Weights of a small GPT-style language model, trained from scratch on English Wikipedia: LayerNorm before each block.
MLP neurons of a small language model. Each row is named by its layer, matrix (down: output weights) and neuron, and shows model dimensions 208-335. Each number is 500 + 50 x the weight over its row's rms, rounded and kept within 0 to 999. Numbers have three digits each.
After each neuron's rows, "fires before" lists the tokens most often just after its 100 highest values on Wikipedia text that the model never trained on.

L9.down496:522543532547431465434493522491486540549525547448369524482640494523466434505493468435449493429551475485560428473508443434590523484559508461505502446474599433462542554477431522532413572478495422472480523507488456456540536497512587512627545517522488480532469481434503502474478426471540536526455510400403509383585505526504543476485566487475456547529498540535550470554452496521483444500541
fires before: "–", "0", ":", " |", "2"

L4.down668:457533552486564558497515586499561492449435538509444517583581486383436458380457523416538522537504537516513526468458556491451452489562543483453487493549498512527551547448461478457491533436525470443517475517294542586361449507466485458474494570516467525420599472603486526438529472467527374537556587479440502455487594556473496464514474525454396464465480501454425524439531432430433555603489
fires before: " ", " States", "0", "2", "192", "1"

L6.down1007:565492609465466560451484447464529533432542588505558471519542532557467519525581547471534513477540496502558408446487500515520489504511495504440423485423471533400489423413421550484627385436435467453501576536460516501473414462464540537517511461478485504568538492461511506480511581558540492525501502473597481494515418504530524526456561532517450573505461523422554497559548391426553561540497
fires before: " ", " |", "%", ";"

L6.down221:409494534507539534526527469475383514469502510450489454485499504567533551552522537458590472477430581458464560499400474467511501524566485444520534485437466526601404528544519493436509447511504485454500528406570473553510471460578515492497462653550547454518429453560497397519496487418440523503466457442518408502458432498401506543568470513553582537488428500530473449508443468601428484549541
fires before: "–", " |", "9"

L2.down1278:474390464655515478456486524501441499415476548493477481581439433473532433567479448567475549540567424509535515494460524503464504579635582407496470409497497516488599554577457524478547482474409433502461471538558500565469514483496541426450516503557579472496488535551520591580434490541481525491511563517508484497491576494615471571487525467610525559510460450469501485498494564445552492470530
fires before: " |", "%", ";", " were", " ", " ("

L6.down1386:498519603412493583552444532505627509474467543515460484562559511408524479454492505457496492567508568455506512468565447528511389499466496454459530520499557587587488423444475519479513476509501513554463522580461606405552400534521489455545460534395502502503474486476482458502627472493523498569526438525477454545554370546535473470428433486536423516451420464565536493558563501446596532452451
fires before: ",", " ", " he"

L9.down543:479477491456365461548487493445524539452536455519536503478599452501524514471504445399485485473455490502562540500652583557578534486461516448473546559480542521476532560460531583593475426491471487549544429485496476431475503520468513535494452614526551416509468469349465481414525458558526511551539437513479563531503469585383457490570590527456498450496504544571523508503445467573506521561457
fires before: " |", "-", "202", "1"

L9.down110:586533584507517518542531442599505551423471465515510382531422521431444462502457501563458432554375572394492468523513482488567464531501430574450533542475473490565606427494505514410482447519540413514458563529522556457499440438458449443527545486449506471435502529418575497431432482547484459443498509438527496548498486493480531565528552542525498539529542428449507513539546560517497542555487
fires before: " ", " of"

L6.down1460:512461522529456466458451517485498494417477527521458486421413488501554388484562521531553523480450508463505475497617463528493510510428447492478482380575487635534530616514550541489474559393538471559451496506527442518487421470570480423627499459484516564538492466397363458547474503470512493547512521521515500573524597459626545516422469633361462462466433475439505559509494453471537492511443
fires before: " |", " /", " |\n", ";", " an"

L9.down232:422507434474453503435491467495484508557472464552540473558516502460480566470511460480499528526482493488437491436532538536532454534448388595503595512554510470539506429462516514575502459486525490482522500560445502391565533565577494454565606545411477484511580532317389456549411423551529516549510489512494508511550500566514529455399524472448443512526520528554476481540501569551518553482442
fires before: " ", " in", " of"

L6.down139:623453439473489521563591459488521473538509488484538464519459488427557540483579485533421510449642615447469475454430529487568484502459502579610423443502575525575452542491432555498562488565421534477448476502508519411596533433624547516505480510513497555617395499445519556514407466512516426538468500492555459527536520528535447484538522499563523478476367425497489501521553456456528518446523
fires before: " |", "–", ":", ",", " the"

L9.down25:524466591553513449495558531545510507536461532467467533491477426484481473475512470497475505437479557462473503509601477493518509566548528453389542533569480534519532456522443468491446534506521425497481521451544542489520478434536451452585469555407428540494471584465546513501492602452386468467567459509499555482410540584533497465398397425478522508495524507455542505508621539403441567500527
fires before: " ", "1", " January"

L6.down1161:498509480413520556425604592483540505505480574563483488412402500456514524456567500441566518534539570561458557529596401515492444576546490507479531408545535558491526425537507526415471411538426534554482511488470519429446502502482481530481493528488443555523515483489488532422536567483516525480443525522506534421496541449525511559553581455499430497474471473512521486489487487510519581516551
fires before: " ", ","

L6.down342:414423525618415503564519465476567509497466528491497489518542524526475387563421497452421485456597468507516519434536518526523545546546465577519596482471543492459515460513539499435511500530452615485514492539525547438422482492569538481523543433496543545571444553282504439480573524536498504579505476521502486482504570505479507531498443442465583523456530543411466606432502577479641501510470
fires before: " |", " |\n", ",", "2", "8", "."

L6.down181:540503573510444610598614454515463456504561596519599454593523532559486512445494469402512514468436446483497557474724450496485487448595540492576458522497487522504550518395491479468530485379490441562479522473530528396517454543514477543563563547471431505533464526397514478464388591490579560501518503530571507496477544516500455580567466556469517535537489514536496506460502464480529547541540
fires before: " ", " United", " January", " ."

L2.down344:515543482517497572526579593475531483474496551590443518585570412493420489418475552556453470537501527458457465431517475476533508429553501599362502490515485548472564572518476510478476457422550458541521544596541450522473552511477521563459420448573535513615597460551450455431466595504440529506491465581498495563490469508506489390552531570447463479504447503569512561549511463481497518590515
fires before: "–", " ", "),", "0", ")"

L9.down1169:578586539492440513446544458645509430494377509568495469477503587408510496565433484594552478468561590443552501463588520494477555592481509487506475459568448545594570482544523461581534488468525495558430487552440462487545479583574463489522524519485488564486476474391581542463576500468376580463495425550474539569525468610523576565472481513576414488485467513510416513471524489492456374494471
fires before: " ", "f"

L4.down1531:511439490527445496395439554517486530484527555445465440464440492348464487407447556559518563643546443477442556511545576549577445511526441544496489520511478589496521591526493545449515438529467479444484526575552629504513504471473382593496480596452592493531538477440448445531395504580584421485419494492523463543490608548469441490426495447444494520495426461516477472456473409418473495566401
fires before: " |", " |\n", "hed", "'"

L9.down221:460463485513436519489501454553453491478517487518545554476464403487513441536545520556514588501462398490466492536568511522573459450583438456528484462445416637585537516496507466482577555473392544535473493408542493441532387492463469480522498520573626555524514529447587479546483573544495499414500438391507496502439530436546564474527428574459467496552447555447553467507545548539439525551553
fires before: " ", " U", " W", " —"

L9.down975:590574531524375450562494480561483515460473514492481518478553424449550521506555481581507490525455480337456473533646526450460518629445496596550554582493437537521533518454514477549467387463533500492526525490464505488557537473457471523477491617512455475545582520316543455483413532565562591620484489407485548462526493486480531501545495566517527534547529532483483424575458495442543473502477
fires before: " ", " —", " (", " ."

L4.down843:519592485484471533432523522593486522562501508479561598482518606525515560515478496421519488467496478505567524490617500468398484612511603521440471506515459477485502519502418437473599509461530508467529455476503453367505399505452507492541383557599553569476438544458362525556507551486509467522502431461515562490449570452500548523525454601427474610568500581525483592492468545466521594392531
fires before: " ", " —"

L4.down126:550562515535460506607520545459489580539589451470474575454498470473488522539444383510488526435616430559484497455565494473589471468436457606585604472428479524513505582478537513449483476464441487498575475503462595519495453476437597455509479467494454450534489542442492502438543501522514425517461484379480514465478532522338525575526510560466535495473515493543524463521484455483562465498395
fires before: " |", ".", "ils"

L4.down458:593452525472486505491502476511471574503472620491495385595596507542560467552427433489547515464581553566529574427522533527558452388506459444539481491380482563446529549443552568463509460517474473497438461481516470490477465460579512510518408497465442490594450555523542544457435474448514540530409419478433515535539515513447528461459434488468526530533538427520555582436469486474529555526460
fires before: " |", ",", " (", " W", ";", "\n"

L4.down10:365474512519472492398439452400508418446488479446456533490526472581474497522577546524477445433549390560507492421445507560467538429521437436598455514473418603451531508468535468503525480532468465524503482489479476483575586480504491483448524530501488549516501456473427444669510519551578543525573589560480444450500459559543474513484560563661390544474553469495437447499465426542512496464459
fires before: " |", " ", "F", "C", " −", "7"

L4.down155:513539391510463521517566465384456554422518509499469457456471534458472560504519503402512501484528530489578492494350507446496579592538396550462513447593583513418562472668514557519530482578465516543515465551521493498429579567494527490445449490537515454592481596471453517478420543391571492556470493498442427444507511490445463596517554563444575542511609610510567580431548472530553494493515
fires before: " ", " ."

L9.down439:567548455419424566491536534482406506516454470503414489468464503470549438526535424525525574526516521494464466474574460482519463580642492602550469585598514556534385497474513500527565515486522441472331465384540460461560456540500494543505576507478565483548451538425496616505528621552558445532547493492502429495448608406542615448551469469451445467515469450536490473550453517458465545497597
fires before: " ", " —", " —;"

L4.down60:446530433445510556507603563448513505544580580506481529467508513499461531544493562347591528537426504510520591520365451419496461510517489472536497591399477455513455486508506481560500525477570539491477581515468527440546551466388540507493493521567399450478494481565455421473496550437526518462484481530570550481443416464509515517481472547463626509510463459560538465467495463521520544492482
fires before: " |", ".", "/"

L9.down326:577493556385391540556531480470551507387454499474451470526437490402551533455430455527507500484458505505458399502504521463536613450535566449481493436468555601530532472464458498510510521521567486556533518523494449430473623557525548517560525364487475614531518465388467431443556457490472519499477430554527603571544368557534563471488507554516472510511465474435555405579450456607480585469418
fires before: "0", "2", "1", " |", "3", "4"

L6.down1099:480460504510412559521431492418462487536505533573554553537477517481450462475481436548520518464488526561501495531548473425508494478420464513547532521424458608536483451496499480500528381457524440499417531536446627340563464579630473438458481426475533518520531485372551456416524500412496491492532442483422526522510519433446548514452587533497480518470490439524495534493526511499501465525432
fires before: " ", ",", " the", " he"

L4.down738:545497481519443511469457481476495473540508473480496527501476461437543449487535506356475431595444653438544527429616535498552470461450537553531522567460543485483534478497582509564482507580513529531560477451480511375483480485543495528440578510424474465539495551385463442442539443468485511504434527555561502532435513610492427537473533464482448456547490479563485498563584465533561465516447
fires before: " ", ",", " the"

L6.down210:472474444460627504427498545537460542590538510506511482489474590540368464459499444502504454495439475564556512530498527464526482494467520465466514520588501501526552466452545459408528487491506470493481522547461547427559518496520422503482477585363485507556480491582469415555495505431441533559566454400498468530461481463471444476548569457510526477445482499581431312432563549575531449565524
fires before: " ", ",", " —", " |", " U", "ust"

L2.down1189:497532554437471446606480467449449572450445514554557484497532557490473420538413486541603479478502549453529507473509488496469498407452532614493480496436553551449494366442519579531494488476493503526534507551490529596479372481471437394503409462392477514546475517438522466549572503659621521566530538358511497481523541474452439514568490491435486472547456566473453566491443386499456439542434
fires before: " |", ".", "ab", "un", "il"

L9.down598:457493622441503516444541429454427447498493505471588536457478502503520500464448471457577488607441499473574541502451448444569499467533593453483518537472434552533463475489568496471477457502450593554472492510464513425496525464477482547453450542568423571523427591475495508568459507415485419448471447541576500486450486494520423500562522511501498491525468545431437541446494501529369551468588
fires before: " ", " −", "97"

L6.down1440:404477482498515448482586469440463526491501513538475427476512505580456483401489441541418495451537402577570532486433484495369554576579468552495432575520515511403452548583558497384401469476516571484499516516453503526459476479552445468468478470516575567429536474559382494460459474548416473455488550544473464537518462417507504480571502451469561448531535570497567630463415453506420543456489
fires before: " ", " (", "%", " .", "."

L4.down729:465479435541511322464510438497504591570619456477481451459476522485504451532509516394592429498486501498564571500378496506443542563501528541625478484548496455475501479548555474477536544449481600466483471461469459564549495526561530470570534503589461506542440454567561531479450444447552569494535510472474644479460405419468527485519459481545552443559482524539527517639488410527536532490428
fires before: " |", " ", " |\n"

L9.down809:517507440482504534574539518352419434463436477514463477497459520482494464442563427531556490541423503479446575506485446528536469560459539442521546484505438466504430455467502612479531521576563452519525463456456528539486469507495512576385552557446496542477429572520515414526444394494484498592456439629493457410551462525516494517431464477545475557481481497565524536515493535440466437561486
fires before: " |", ".", " ", "–", "6"

L9.down525:496452550426331573467519484510468458484479537479484535458412561456492601510458451459520561596505454449525509507608557437539509427618504442441500506440440544537527463409435564449491476464485551467508488495444448253585488540567523495480501581508426570560524547302536512535392514535469562547537550488552421520519513504469529582515440583481494508490498515443481488513503514481470509436462
fires before: " ", " —"

L4.down1219:430515439440467538519505553511437586471462432477546440533599477542541500468450518448526554483498483565583499511561520535539458481436419516528489560511448579543519494482513529455533513488351485393429526491545435472512456581490474550470550498488537490586384540422489357412502575567466526474480426501450516446507584565522544493451476521464479555417475452421534515440442537423580560422479
fires before: " |", ".", " ", " |\n", " of"